MLP neurons of a small language model. Each row is named by its layer, matrix (up: input weights) and neuron, and shows model dimensions 128-319. Each number is 500 + 50 x the weight over its row's rms, rounded and kept within 0 to 999. Numbers have three digits each.
Before each neuron's rows, "fires on" lists the tokens most often at its 100 highest values on Wikipedia text that the model never trained on. A number after a token or word is its count.

fires on: "-" 15, "hen" 15, " of" 13, " t" 11, "ic" 10, "at" 6
L5.up280:472552464532499540454529551519605471442501505570461519422375468484532546479477478549511488504476491512484487458591570549497464476518529495550542547507507467511525518500611441586568350498670549527570432593524476393408462547479486604464531444493408433452443588456533558584476499464492525421491564498520383445548469544562523511505517442541536598492448501549454526490488589469549512517510570554497470529485521421502626517374538544507531484464527504491560492559534502524486568509535428509455485487431428464487494512405437493463464570427464467533554553522438521490439480497395452534

fires on: "," 45, "ert" 8, "art" 8, ":" 7, " and" 7, " or" 6
L5.up1000:433452417565443483431474527509524421557488577469480490541470530502493507551447530426428601499450394377513532550430487512552474482548490492493482536504511525492559473539469541482416408478557517425463515553496474513514495570407448442546571469493526488462541433476668522483573524455550517504513582562503473487437499553562561415532539555410435528461560524490620501451500506481474545535588528459463571492598554509468500506531496546652502489558542448542403529469466495515492542471444588565525496488484620471555531456504502440500495438530561482482555532511456524423565488559450529474

fires on: " D" 23, " ch" 18, " Ch" 15, " B" 12, "D" 10, "P" 5
L5.up141:457539510457466529597545495449448471483575466570438484543551485432460509412457640528585479590577484515483499566577476409515461475506491475469565549454388376483554492527476526376455524443525601461526538452524547482506479468487502476468511418553597586481579457462534520445577527493550489519504529524458486500431450406525470565515533473426526496489495511419600595555403502485472508487530472571457440487396543536485526514541458504493475474514551532545506518542441505491582462513499585532616481452538498509444478559533563520553441525547430510463490468518532474546537490512629556431

fires on: "ur" 18, " " 16, "id" 8, "ot" 7, "t" 5
L5.up211:510557445488560529412586562574546431487496556511473567535467523462515503487493555494480480526559486528543518457500555440467516426467429524463465540495577558570494471419497486490523426419504561540641497584577462405550442508451499509434457512514505477469554477516565545420469477424520558464474510536438444495458414458444511517443526545507590527504502482442498515469388504512532534482481531526358508597464444533558437542437574523493459512494484552509483540539467567491545530485502505452539494500458498510482549581462592497520502470514490564517563493569492531462514505569495468458

fires on: " a" 31, " d" 18, "v" 11, "g" 6
L5.up915:453498523607402504550480551416494539467518460444481459457538438530583494450475536558369498428493592529475518471504512557571497477523488512500517504459434448527512542457458515553479445463591543509415495541461438541517394554462438474505538492512464499461483415391465485472499573482481532492585463628519548603549598570497460493530575494491395516482417456518586549554504509496466496455506533438452539593553541430548578533564545502580494468471471542533494527510513482514520471571386400441464367466526516555545566510410449461479450523474479538476572497493462521460492446525394475589

fires on: " qu" 26, "qu" 15, " in" 9, " the" 7, " Qu" 5
L5.up346:468512458547474542613514572439442455608510450416512502532457451563556548536487603545464477480546510476489513416466570415587611508514457493429556490461462408513581428537544455428521437471571561557574531526494414384513456522473501508453520469491462531507485510526554486449486431432556526618436542478511545613568423494483519527566455572454516588435452439539507537478538482481504588524484467409646484524507530579406544453498490447492437458596553496471442526509473535593445572566480539482483483463522543559533540495486537524421469536442462464478556515506530457446502428504469541460

fires on: "." 45, "," 15, "|" 6, " University" 6
L5.up618:494429513437512639584487518499517433517420483486486495522527488547479542540478510513466484500450522614524533507402507426445540483516589469504442582526544480510474457468420455526596498520544523414519505455459508399532564520524510526404478507523523495566524475548480433458498438340572489498468452537446451521509459454535473494538514529506540455490438513552447462552505454467474575415544468605553538451476488544526473419569493569589515533451432572410471417468436526559454495519574460460514496519475475527397474549472491533541524462504531489490490506570504486535541403490559517550

fires on: "l" 31, " cl" 8, " (" 6, "ol" 6, " ph" 5, "g" 5
L5.up654:462447419449505459541463560504466518515616434537560508481494455587486539438480512507503471489533575476423496599501468406450421587500461449441493530475531531466441421539557547513525480550567408553448480517490523515518527487532580482436564580547512410506566463506499413465549521405485493511577568539467630474562516509473544450493513473464448486470573483496530532400535438476441504487440531536481491489457522467512450463574568471428451427432451570490489468494445524544484548479535462572502558537492592552472493520575589495457448513424519561486517442435474441485456452480502581496

fires on: "ic" 13, "at" 12, "it" 8, "ed" 8, "ent" 7, "ect" 7
L5.up311:491457499475485548532404470602504481542617499449566492500477564502552421479491555564370461495487407557513633499488453446482550519533491505541502478491588557484468603528447532435565505475508441441537610562442545443525540499451561409509521595491484530447503469490516487519474530451491500543529601535512458507477521400544562466497474491520463503456496500482463497435520566492553492455484434429583458543573522545512506395519439465492496554433462486463561551476483493516502557483482487454467499624397558496564482510461586423489532552528517478517546500513453564534600419478455528510

fires on: "," 27, " first" 20, "th" 8, " third" 6, " second" 6, "h" 4
L5.up695:503579515471541518454521469550488477543454371458461458483596518450481541523440586440509400428455438550556574536486505605473439432609583515507538562458537555400448555517563495570553441498463441503544514509542531496450468528475493415528481535465549534515454607487410497523357540419481452456485523433458511493526501468549506499511476411559431451544499469507503492518536501542520576478483561551517524505528500426489541474521521424427517470545478635483482567567410537491517542465520498498491520502456501572490490473398578539585544450444558496507457523457543440434579518456468477521

fires on: " \"" 45, "/" 9, " (" 7, "," 7
L5.up151:446511417553468432520592496505493508476455523449479481506501484533419507524569481605494520574431468575519481428482482435454449500457571517469526485588565505461463449467384598572599501448516387535594407507511551463468546495526446469482543415474545514524468379501578494455469570479491503524506499461495559468502411484544572501502489506552450491524560450448480498508517509518453484463525507490453495522518514595445419436437443472597556440472477494435439438496572427490550408381492519485591487473503479514501456503567451558558577492468493494557505461563411475441538575409481531478

fires on: " t" 71, "T" 14, " T" 11
L5.up129:592493481515391564511437576543535522533514447495394480561463478540481485509490422469586531528523499565438460450542498472507575448515537453540432468619467455431569491478534418497468500535540460489496484516530540508470493534492554507485476526526384469533369433525522548566570460551517522437547560481514551466567529478535475443460462556589588501545510396461449525484560495482553542521517449498527510510453523568494584517445582483520435462436506478511488465567565563498593503531471462525524545447503493486544523493603487594513432545473553535460579489519490551508486508489512549535

fires on: "-" 17, " book" 11, " run" 7, "ay" 7, "ook" 6, " un" 6
L5.up651:466486489439575524482543443401451510539518546484602510499460546633463482388565489514490529520408480479365490467505492467438443435586599606469514484509481483464478438561406498534493463491456481519517482515546517517492506519537441501451475646449492536479515533506485526436503518518564460500453495432510476492501500613430515455609528500501581448528553454562536576532517495487482454553497432523537599605530495458488505563531584439510482546585409492458429450544507500466450400586518535506516501481411487457485480477517542560578455513494423566542567487575507488443501524433504529541

fires on: " and" 29, " (" 21, " in" 11, "," 9, " of" 7, " the" 6
L5.up1232:500515484553459449499574461512520501410455460483544483481508600481498481507511506494461465575540589546528563551538504530515503385499444467468449488633469607496448394482546483461646410435535450524577580468430521522528486457437538386497525475546524497509426456498489466420452549531469458485331429496513551517581472554542501515433532492514476436549587448474528529517556415495546493511572531565490518432482591518527537452491376430502526566457480490413492434417489570515538530560471539463464532564573499452549594543573515551502452450509582459496559503409595570524429553452486471536

fires on: "." 82, "er" 6
L5.up630:551536502540551550622566507424420501557465478531408579542549482414427450525509543563443443516504448502468426511475593548518491503478525543593511524454476527529418496478394553509534514491479572521500516559498463498533578514470518528492588492473492491508557481454514461558528456603498512427488436525476479456428480505457455568585553496536520499460494499531554419468431521337492512456505460491505516513539439370431493566405522471577439562545550468584586438513421483473471568502455581541513537535492487552496409507445419429462471513449501528629481499445548479508557467555482528451

fires on: "." 24, "ly" 10, " is" 9, "l" 8, "," 5, " st" 5
L5.up226:449578429485541603472526561621512507481448429476454456504497493556523492619476513533472500582595474557459490425404525513542415490616511482426532490444495438457552472505406510474509459418486479550555510361501500528540441525486412466456540548464594515487514506522479506390426373436485531477524550545510562504506504504556468467483501502492466468453485447535523486511522369529481546515408540571463482516452462449510566512521484534487420595425487512479438537519489489441511453445493477549511510501450572477502494587468480566557583492363496545479541457520552541577638356502559486462

fires on: " as" 33, " le" 8, " on" 6, " form" 4, " leg" 4, " the" 4
L5.up1328:448525418456582563411464504539378558516541493506410602469418591521437551521461430444440473435549578482493529582493551401514525448532444508528535531517406519581473375605436504354500511564465550505552493542461556542561502532519471384540459516527443509449445546487467530527501516556497469452491557568538509478490489545409442543517564541486491463524496558501466445526550489537437501558499538454501469512575559496478447481554528458527513504402471463430541490509548554549423553460556519536511535476501416464532484560530468370453525491529485505529543544509484575527594583528484471454

fires on: "," 56, " " 14, "." 6
L5.up869:520422533554548514452432509501441403518468650598496507507532445456500529524568460385437576503522526432512534442464605458546540473525473535453440502450393474503422437431532503478415494544593542516436524499408466515547423396427562512523409526498539484501519428522563474561527540473487562396471573561474472508467561478526529538572471508534528477484438536360481461358396498487557447502507555540546500557521402465525468552544455533552517485535534418437472522529532566484561502536486569560510540529507572523548483500489490536464430497431460488545544563380471396563541457458460475463

fires on: " ch" 29, " Y" 17, " Ch" 10, " y" 8, " h" 7, " K" 6
L5.up168:521482497315579490532546464451414553501479443536540457490553563446543466446480571475578463479527469482501487537545499523502480470476473511431505509492415401577475528578508479498511436535472479628574596485425505553501518475486530438540601529544470466448470470450485535464538502583516407490560482487432487509469465503502503541564533466431537456580534557492491500482423450492512486473535521504403597547406438527500587548558615558484470565466538534476475472462458447527646573476487422532487483425501472467462492451475536480498499501446447532454478479408494471599492481470520535512

fires on: " Th" 31, " th" 23, "Th" 11, "at" 8, " s" 8, " S" 6
L5.up1251:408489462516498476604457465497511512537521439468550567481475407443541477495460459575435459473548430554535592488462461435558506458488486455439482469581448607477519455491449489457461581562463542514541473421435595517500462498523396467467482474442513556606600477557366577464516439482470554474524498510462476456524582573462483515522437514392592493472472584550483447450528557542531502432517471444472489513396548408427459485530472491527465536615528428435499559475528487502534519507461471560478464506424472568502430586492563484478471379617436528552557520516387530591480453440546514461

fires on: " inc" 21, " rec" 11, " dec" 8, "c" 6, " r" 5
L5.up1515:541528454483470473425528470459439525423460591452395460497574473526587455540449658448491508514544505471465467378469445534608503506545564448519432525464533570556470412366519499450512398498554473517557461542495571470498399488484495489486481490509578510475550478478463600533553453464473555531515423545529460451517457473502504512459593613558502487503546522493394463409454569504519462501482635551449469649556596436492433515553560574492427614485529508443526546507524500480414486448491422563558497504489481529485517519576475537449545476421485569487487545498588520636531481421486449563

fires on: " |" 27, " (" 18, "." 6, " 5" 5, " 4" 4, " season" 4
L5.up972:571495431459520586439552596574477549537488555558545511505538399553536565577490438472448474462542545535484474518550516480504501533543427348419467426548468526519530541562415563532503485502507521541525465568514508476489438469541432453527459418509528497498437470469514480486450456442473418557431539448490538475532479435463575546612469489441538409583549431445513540497458540478467500427564626528620529491514496445469533526530470386588524518464572399529561498576510544526458616448397407551545506459506446447590411493520604485460442492478600440499530466581543555475458546553494482452

fires on: " the" 27, "." 23, "el" 8, "r" 6
L5.up917:414440425457481425665508416514509488490456481492472452538454549517584471509472488552455484511461440492472563466469537500449545421475529422518600473442475501576478539529403483434484478559512517590499579550458536531486482401416453503579585422389446590534511456568447534483489422514569521526513575521454544577524488507457504491518504416538573472502562501423520606471433521443558454490664553480506524578485519432529545488409453514548545585505499499524442425547473564398536538534533475518598465493578545465490455523525488448457506474475466500532514564509514450437514451511460470513

fires on: "\n" 18, "." 12, ")" 8, "als" 8, "ec" 6, "en" 6
L5.up323:479546423435498422437585516529454435572494449518438527536524470540522478581548458580430404488471503568487552469507584391521417448410578465584534534448507566512506558573515556492483428527461489502518431579528521572538473549431459512480546415537518445584507519484486558541433386572467421452499492461481480425501475509456532523481505453596458428502480490527453430534476435563508451452470464446489501419550487485448528461525440552538537516513521512633546555467497462566418591537433541511436534560507518505383494596493492532436500535478421525515542507486452647516512443494475573491

fires on: "\n" 25, "em" 16, "id" 7, "ot" 6, "erg" 5, "ing" 4
L5.up1097:544427500487465474549454555462510468578494553452421583533436540574516573546520462563574457505485450564498472453609504450510492542468573452612465503552556599471511467490439519555517477549461495505479523503431426510490529463496540547538516565410437492424479518457557478481502467536498559440519426455505544499488461580557394460485504451578470603536436443516558515422452514572520524483496497419544529515487548438470443559504547387452402501405460505517431600441504488518448508540587532526494491442583472449550457495400465473592561505526537533557533592443547472525596508551527564490

fires on: " and" 31, " as" 12, "–" 10, " or" 7, " (" 6, ")" 6
L5.up131:468446507473519478382528493468410556485496545559491425533457470493594543543486469536476483447521509496633455456587460546605482508449495512454485546537435513533527456577518522475531440492455577521511523415474528507537515532443454490453551445509447525544537519493559572416457534479493565563496539567489436498470414523494582438519483455464409476517463432537526560521457509474460591501471565548498473531499377364458398513441542516585520543466486482584559549439509460535466565440550540558496514497501479453548562533483488523452482514651493547517583472446453439442585377533471596499

fires on: "em" 19, "i" 11, "ing" 10, " j" 7, "e" 5
L5.up913:595503495496566450470489422449489504609554541486487517443528488440551510475514464475506432525480425500522626507499485390463455507541433450553541487530520474510495637551572467481516465510548498478526417628424383448547452572602527547465488487408504523467498560445519505549422419532448487503509474469545451498517563513540479519527516587588449522518476449411506494511578510491523590484509511526480480553553509443386541504456530524485536478386502482504497570521523505460595476484519566474576447471510603433506534512442464370570536490495463391552485492451534414419566473391469540489

fires on: " B" 35, " b" 14, "B" 7, " Y" 4, " Bel" 4
L5.up1015:450479545503474445537532502511583498642493416447527515547490525538485491456512486555457500458458477527463424506557515502499526441550487510481567498508426455555509414580420508447529499517489492521476509454417499480507590497480450524418494515470513508484446531462526547423544448525500481528361480457516484538467505534455561612526474432517440411596463496414534435568471496462560548498565653526530525547547530433559520423427513451574411507540484469433554450472493534503506519491401497431381453543524525478478427529512437477420411463520458489619590483512561536501553485535595498490

fires on: " ch" 44, " Ch" 29, "Ch" 7, " Char" 5, "ch" 5, " Christ" 4
L5.up464:479506502546574570512462476483592574575535538553485398438577512556524455419471602433548439497529489495471540585592550502513449524565449480424427575500441477521520483570426457463552517498441503533578583435474455468556482476457488470574425507451554516480480489447321562557545545512481432470494489451513494466447533481498491515608534569365520564494520429521481500447561423467503488504515544600478619559475543623502502500555514489522458472480458483501435637507468487530559499447548495483533469495470511441500539469516502511518461482524455556502441515503446483445485464472549579511

fires on: " with" 19, " the" 18, " as" 13, ":" 7, "um" 4, "." 4
L5.up877:420518400530426556501489505626520448480526486461461508496468447561564519565476470454452485588540439510510505540531561448557473476445497457515526481433509515485511473553416505375566478510572539504483377476495530477423459541463468503550459463514546528463448530547535514458529464502586484529516490560589480408457462572424503513502471520529535497470499530445407556546552415427489467521531544542471527386602499582578458428489459505490503513507488451489499417440476506468514441515545472504586496620476520528535455512509555531463486434572461438487471428454562465579499511568418489439

fires on: " th" 20, " Th" 9, "h" 8, "ust" 6, "’" 5, "ist" 5
L5.up458:518517497514446462530494529462454568481391519523515521486544484564542548494459424546461469477525498553470494519498495504476497565556513506428612472442446486557543486485627542515505480576580560550476544441532474475493537515488508447523466501561557533479533373526506510539514538507464478477499446560537556480477506474522555501591579423501600517472472508480465488504486513546550594563559467483514609499481500519540548472459468499509464552539479481432473508454605515334567539526503468542456504522443567430531412512440507471449427400450471494435447487551512558472517453522479480441

fires on: "." 21, " c" 15, " 18" 13, " n" 8, "\n" 8, " pl" 7
L5.up183:312448659455519476451477539577552525481571564503452505489485438535520509505489631485514503537514435486489476491474523532565518452567529534502481513494451478519478453545430499489532498465440425604547487477430476438534474447589464512479532441571525474518543498567547541489557549537446519515553512442398553506474447470383455583466520494492485542476469527560472444475532555407560480537499521451442425574377486512523478357527498547507525638549507482443537466495529516537507557507530605533521446423470599599446543496562498454462466479587485442494582439446566527515529379452502490502

fires on: " and" 30, " p" 9, "z" 5, " to" 5, " Z" 4, " with" 4
L5.up581:482505516451421528436565492484535542512548500467462478472493449510458508559522493529540476455520411531485494508501380518528473542423447416483576565598459423505508467479484475506520498492458565449503591567423446554413561495475476470538487514577518447487480514546517526415576555476510488584585537485428482498448425444519475505538355451532436423531478494611590598546512552566500479496459525578545481477382493543506575491496538501592440499453548470471610504558405554461441488500477464468523453501512443555496529412490539466553505447566518545519510541475494517492490529582415561517

fires on: " a" 33, "o" 7, " are" 6, " is" 5, " r" 4
L5.up691:463550463514457452474475519465389511542500479471475459596492500496321519496440472458583504526595462518510512496540443409455438496567455434469513489490565479531492489450548468443537535418521557474428476596464394513407468467532373576521452508459491572454529475443552509534486536450542481410493461516533561528498496528455453526480542511511480530452386554512535468449408619467505545559421512491448494678515544533566463475476499422585519537584510531576519484457483528457600587477492529490551519497369496394529550505561549515529537496529557555532568463460485526499508510505483517593

fires on: "-" 19, "," 15, "|" 14, "200" 8, "8" 7, " and" 5
L5.up693:548442446505490509488467510588506502560495505509544520482528413513507535524502547522488527453360571548441571529561494411525529503469512477598414616412521558430504472486461495583514517559553486570478581480483451553452578527527537435442516538503588414490394429512477474487412521484501478537467405515547594547496472397492501486534421586516432448497568547410442439495482512521508476497491535442545453431509501533564492473566420534555597529549467540500465459543493455517566520447501453552559495455378370463553563526463526571504516492527535505526514525552618566527524423547469542400

fires on: " p" 50, " P" 39
L5.up923:485430524524525495392559465442506486547553544529438464453440431485540452473480577492568476538583466577471519540479543468550587425534473428458521492557387519521527523563512578564375587498518523410492535429454441554431483507571570518368508564487501486534529578534481529467543479557545498519505581501565527537498420551485595478510484486538512609462541614442532489466504504569463621492436501492431453528460473644448498516481525578432531470397404440521440522553470458405511501502475594433482485524467495528522525427522407402547502434422470534645535572420517515534535507497515516484

fires on: " P" 35, "/" 9, ";" 7, " p" 6, " and" 6, "\n" 5
L5.up592:437425501537490402460565529455480444559534473433496445540382505544466362519505553556509420491513414539422442494489517452547551489561495469516490508454469526448510528454534471510552507469439436526562486477487491538486516522502354560500482555585440539487518491479509519481534580548537564494414554606484562595461456582511446424441419399539512527543607526505493474562581454463523565498481460555458514502582541439554549565501468518546527518448561439470402466479550461405551520561502519511518500473538485560524518467567441511426542551521508463499517496495565559469534523401530518580

fires on: " c" 26, " D" 16, " C" 13, "\n" 5, "D" 4, "G" 4
L5.up277:502489442461439494573418482595482525512518459550432488485498542479526532513449469463514536535561539551458441479463509521476407533414499500553604517502518492528490503438465464465486446473514431479495465547540446485580550454493517457441575464575544471517564582531594526515486500527636524520469450534493465572503538464490502501637514510566549509517499410533550497525376561485502533419472431545434462446498521517550455509553505408515486451539595488547419518506538476452523522567449580495577514514493602493514577651528603553563395532487513485519470510477563495574430489533561565478

fires on: "–" 30, "/" 16, " –" 8, "-" 8, " and" 8, " to" 6
L5.up1212:524600511471475386431521440556505461514482557474476456512473458481426484503498432476513483501507437516561372600437517506489569546404433467471593568462458459548473429492470493469601438452399492423425497495475479448586448505595483587497417492550481555517510423478504507473460558457492506626520504558557455418595514505530519512402454497520444491618513441518477485527611447518582541541540450460453519490494438569506636482524533530428580535515486462441508505571474436446562573463511468542514436544543478495463520484460427492559477532588502533544492637383510459459451497499501584519

fires on: "," 42, " I" 9, " and" 9, " but" 5, "I" 4
L5.up11:430496456450560483451411450468495436491487489523499581574440467514494514463508512510378496515635405408479503490478514459488484471573422617477551560540440494525517519445503427510556508500550509400542580550409522534503519514438510536566465512425448570473565499400544563516561447575434425524502570493450439454565402529577591444576562386533588481584476497517493492492529523429506525421424499513431580490568445552479581508524486495447471474515470503505470495430433585535515570516433575460610534429571534566541535484428467434566518445528532495511477509491332600459510518543427489546

fires on: " " 45, " m" 27, "istor" 9
L5.up1511:513501482465508532551451512479529493532491528491623503569541453536504532491550475471527529524554566452489562511628496416530448509483559523491572489512479534411504417476443451436470517414536525534488474497520488383417496637411498489491509572477451478500490533453537497536493592552510397561560549498498602482633542633549467509499499431541442510393550449539517490469479419530427599443473542578445537567477529450459502571554474583525413503519546490518488524495540522420601537522629441610438522481546521483588560486376501479494436401531514542595503485543545569417536470537462516494

fires on: " a" 41, "ra" 15, " le" 7, "," 6, " Le" 4
L5.up893:434500570443453446504507547514492409408552512450549500515462470478387452491528453499454423600560463468477480456488575400537574492447479495490532470475430497540622463503488477598513437533506482428526558500562488520484466594469442464443534438338480513465460545515495481519453497495568496407480502521524468579517545526593510520532561477558576494491493568431569487549508490436422447413443530450450607494491466514551508440457539414565498431427620570590444572452531523514505541475434521481536526502589525504581554562427459454479603530511492462518541648450497551566514481552423466510

fires on: " b" 31, " d" 15, " B" 11, " a" 10, " A" 7, "\n" 5
L5.up30:472539467446512479552514490406487560510537456532453476453494476488497551453476460504501480528497566479460423555438515490473546552554432549561558472431407538538523464494402483495527425438465510469448504451553456446519482477455457568542507536524431462457464499467430578473548528500538499453471525486574506536477532469472469497541481479560489530502509410446477462473484498401474532486503556523579509521591543542434504492476498526489519351469521567455542571442431564458596578481466496490517489475565504507447463531572534497533529340443531408576585525561497552570503463438463382529

fires on: "." 26, "," 17, ":" 11, " he" 11, "s" 6
L5.up361:496519450580567498454484492569436462565495400436483482527556459607561573537607396520474557506542519499477538536522462583466578470501523549434428493517543551464468456482507536496533496507530553531421530519559500426461464531500537522452508468480525555548479435530548499491387573430564539454403458495523408500528474476503576376529493547560416553382524453525499478543480421462487557533473431586615526489427527530511516415501504529642504503456482472457531583458492534504520480481512474485428548396462427481490500559527382536453476572532519477508539494451452493465502502420398474470

fires on: "." 19, " $" 11, "f" 9, "c" 7, "tal" 4, "," 4
L5.up633:509523579578544523397543543455490567531432438426499586492580452565561556547394429488541474435522553613541505502476577529506509475434525602412573502563488500467442457438437492579443545512509469511515485417473434551559569521545534490459495474450546514463545494486509440535431423428494537451486528400532403502466370528579519536561509512468506487462505492517532571505537458451640504453445491471474542416559444563447515433560444572574535564484523541454376481466462407472545431471458456556552424483525507476483480474599488463442403539524538533604564439534533551526529439612580505555

fires on: " At" 30, "t" 6, "at" 6, "it" 6, " at" 5
L5.up448:506500497572594496477477467439530460486480532406497595466469431506583513434453548614523478412547458509564525443439570484465531475521462425583498462515512462436573498466583546497535477411483411453510530569492606471552509424440538511560501489496561544481478487533454444477518482504523503498577447527496524528532473572494397500570523580473496427522536465482452446366514580501488573477464571452517472550569454516496462528471485479506440542450494483473528532533570373490469480440495550568440528487480495516515436563499569576424610458538465414544477477510492462540574406509517522526

fires on: " " 82, "h" 5
L5.up832:575514518509529509500546463494505544441543435499557540525523448530473568457470494378410569481525548510534517585524541476536495471445558514537504483409538495469531443503609458500570490464573575535459592525513518483565486498435452404508512550559589476478480550502500502473358430502550512426490496491443533428517599494611482523533516424546552505461529587578451490532491540500503614513431520509453469470399528486553484477429552549485515457447506529402504524593492516426531553570483469468524544500529548442474589491513556436427470463426452608520497560525550431490406541596399483436

fires on: " B" 70, " b" 6, ":" 5, " D" 4
L5.up776:424477556424497436452526559429522541507467414596482510483511429570481505465455504493496541486585516469430443541440475549491413564551499542543398569478452554469544479559526530501496553456453590498447491456501608473551553442556448452394636541523524508478463564464497472519481507490549516526508472575540516497417442473533483539574504452472501520492498520555521566512531509497559474461512519475507512457456499557438554397509581544551502518471404436462582432539518513418486512570460496467506533468473602438436434529514491509556545587484484461422502490477446489508571567426618506405

fires on: "e" 37, " De" 24, "on" 10, " first" 9, " to" 5, " 3" 4
L5.up354:491453489453465606399431503567459422500513576465483467423469479466431495492511579473555391439506418410406438450419479451447464483374421590424468539507495581453574485476509389547585449543481461527549498384470508477506523424531496457518456549455529403539415577513520496456463552565515524599568489576505425545542565514553452538498427519505536474543540469476456474560525529551528491494554491478506426438477578434510530391435543461533463391576490465474442576482542538517498527459505497534474499466499479536525496570560474542453463508576528449502587563437438429461485592538422552444

fires on: " in" 69, " the" 12, " (" 4
L5.up674:467473424515417545491553566585473536475537387472461467499485536537487548418552556469483560486401494455459509533506444470507513498507512555447516543414544521433458509465515444490475466489542490538500545554456474475572444513489393542579499491559524488589540444488511440342520484433504554577513519426540534517379491549502399512552460487534538512442540463494492476571521536481551571489441606566517445547533502546510572381527394492552497458518468577489459487473538440528479592500469515483473465538448520516513473464531469522384487563527439474502492426417497513407463476503474516443

fires on: "'" 21, "," 14, "." 10, " +" 6, " t" 5, " f" 5
L5.up242:537469468578638518538494464514525476490398488508503429511485468457470653488387388412430533527473475481484513467515664590531577496566443550394542553549476491529492493483505484528442560474613506526410486492521584450570485537563479435445536574517509496576547370428505571522443532465524540484537516472464496510498531528524493456514438573488567534498387464535496502492414544486531417524549486491544549506504595501429439489560570565558489346467463421554547529428511474509522588516562530421497408540487531474534516512534533458533492533458458491446487600511527534512560551593516553428

fires on: " co" 18, " be" 12, " ex" 8, "ac" 5, " rest" 4, "m" 4
L5.up1022:421468499563451377466539475585515465585521453434521474487465521523494501453463543579514497482564516525520540468502563516488538449557456481525559604502445391520547432497380505450522466458426544405436525451566493469506478518440412516454481470522530460449489561556512528518495440484433435517417448600503454568513515514510459570451536348565578494507463568525502501562578446512543614518474490497503508449539499470515510450545575470497550504510511439560536537447431476419511534396433518468577429486492565537556511572469541514394473510502502600530588538546525528462464536403460484515

fires on: " 198" 16, "198" 15, "200" 13, "." 11, " 196" 10, "197" 8
L5.up398:443516362613583520503487442444562461448513505512466491495502541529513426550501415513511507525484513563562538523589502635570472537511479412487549516448493482508515463580416579519495513557486618442531537535502483468541479518528447529488560463563493490556509588518483510506576467529531464520432506530573421538409511598583493518469546541501594476482481524466454453481479482523477512520463419507504434422463536525466533464487453505532471497558467544621450409576402574446425561535541478493570559553503570530471505538518585512480509504540590533480609514574477502550576553451435547519

fires on: " at" 21, " At" 14, "–" 9, "t" 9, "\n" 8
L5.up1271:529450491545507507448539484374550412521543596538466520515611475536482513444576475537495458419536535511555488403449516522399471464538407377504467607469523542543483588517508562438471505536508499543419450456395533357496514467423440572497493516496564463476520482464490473402486528568419539462579509483528528538503495559488446564482447532572548443428574473430613472463531452450481544502516541542444438529450524453448533547513520531546504561477479499433477434602432546487471464515601620520566442410524455455585445431495511590546419450521534598525530484492514499463466396524537533598

fires on: " th" 16, " de" 15, " sing" 9, "en" 8, "or" 7
L5.up57:459518473492571509532496438508560510470511503637541537529416516576440620456453504581466511430434467438467458437549527516462505407454444459524475564538532426489369503496491526489527499575487414605578532434478481546462460447402462465558446460512515463513466490452499535524481444545557401565461497451527481475531496499509496457594535527627548448624511445538470504485612413445434484507580492486460543424475520530435466499534556477621497489481475440537501530438492507454535484432521550504527526538585493532534560507553444595509489397441588574522473481527453673488503474519521501527

fires on: " Ch" 24, " ch" 24, " Le" 10, " le" 6, "L" 5, " r" 5
L5.up284:536567532486437533493483527511458462480538570417553513399374537529548505484553464451469468503556451541601442470514540473567545488480489421484584592416560477528568483547485531537449487503516523461540555537399484518472549551414488430403554500483517532519520539447442556447488453528564444529528440478548527517409498516478443518499550505498524471462545362402537541423418477506565517449567527567520559552475526565433580484450576460490547529491443476487499552557480487487606531489599480492545590544475494537476541548491392495518520512513502539471532519559444499519527455516498576439

fires on: "A" 60, "r" 11, "O" 7, " R" 4, "M" 4
L5.up1335:601545490485482400503524555441396431560550567457382484511423487497436534435570485343459534499433490436551513520504539515513412564571436445495544530472523457522567503478473487495530489521513546447517558418539483519468545446483477575547469594494432556548518477528500484529605437486448593571490517469528548480462487435516479546372524553574495496456556453430469521513566454495518496483456602476508581493443446520485475534473530461488516449435607519560488376528428489490477480509442466432562559518385534489532602464461520489561505521551497522453511452519492505604576527525476457492

fires on: " s" 19, " H" 11, " M" 7, " Min" 6, " S" 6, " B" 5
L5.up1364:482476534424505493618533510564465470517532525429503570542468503447447541501483476526530560470493506508561444553439527448560529510475421501472503540480514510429450445422535544447553598530528569511519570521422485494492524468513560491376518431491517417522434565556463499520505518510463503510507463536494509511498520398499501583432529563576507519554498535489529491493499490498481518491566452565429466496514552473490501424562531577506510511515517405488448488562535425481496445439427542578404490538468555566449441523513476492502478332503444509448494587522421563442488431419457427546

fires on: "." 16, ":" 16, " sign" 6, "im" 6, " in" 5, "or" 5
L5.up148:463549463536547549427431558413521517455490464558571465559359499530458623561509444527509496530514557495530553448463546487520491551443442505451541575554469431495467548474429520485594501496589473443530468543440533536496474409432408498529483513553532436623534411530492470440528474517447586428461493497464578407460559508483531505575534534517459478586473500411500614550527575461486441449524527533489500508536544554419415393392495548506486520529504555455559575419409500533514399551547477503538538479514453586484508597434504539518598515562435496494482366512535533527565559484610500456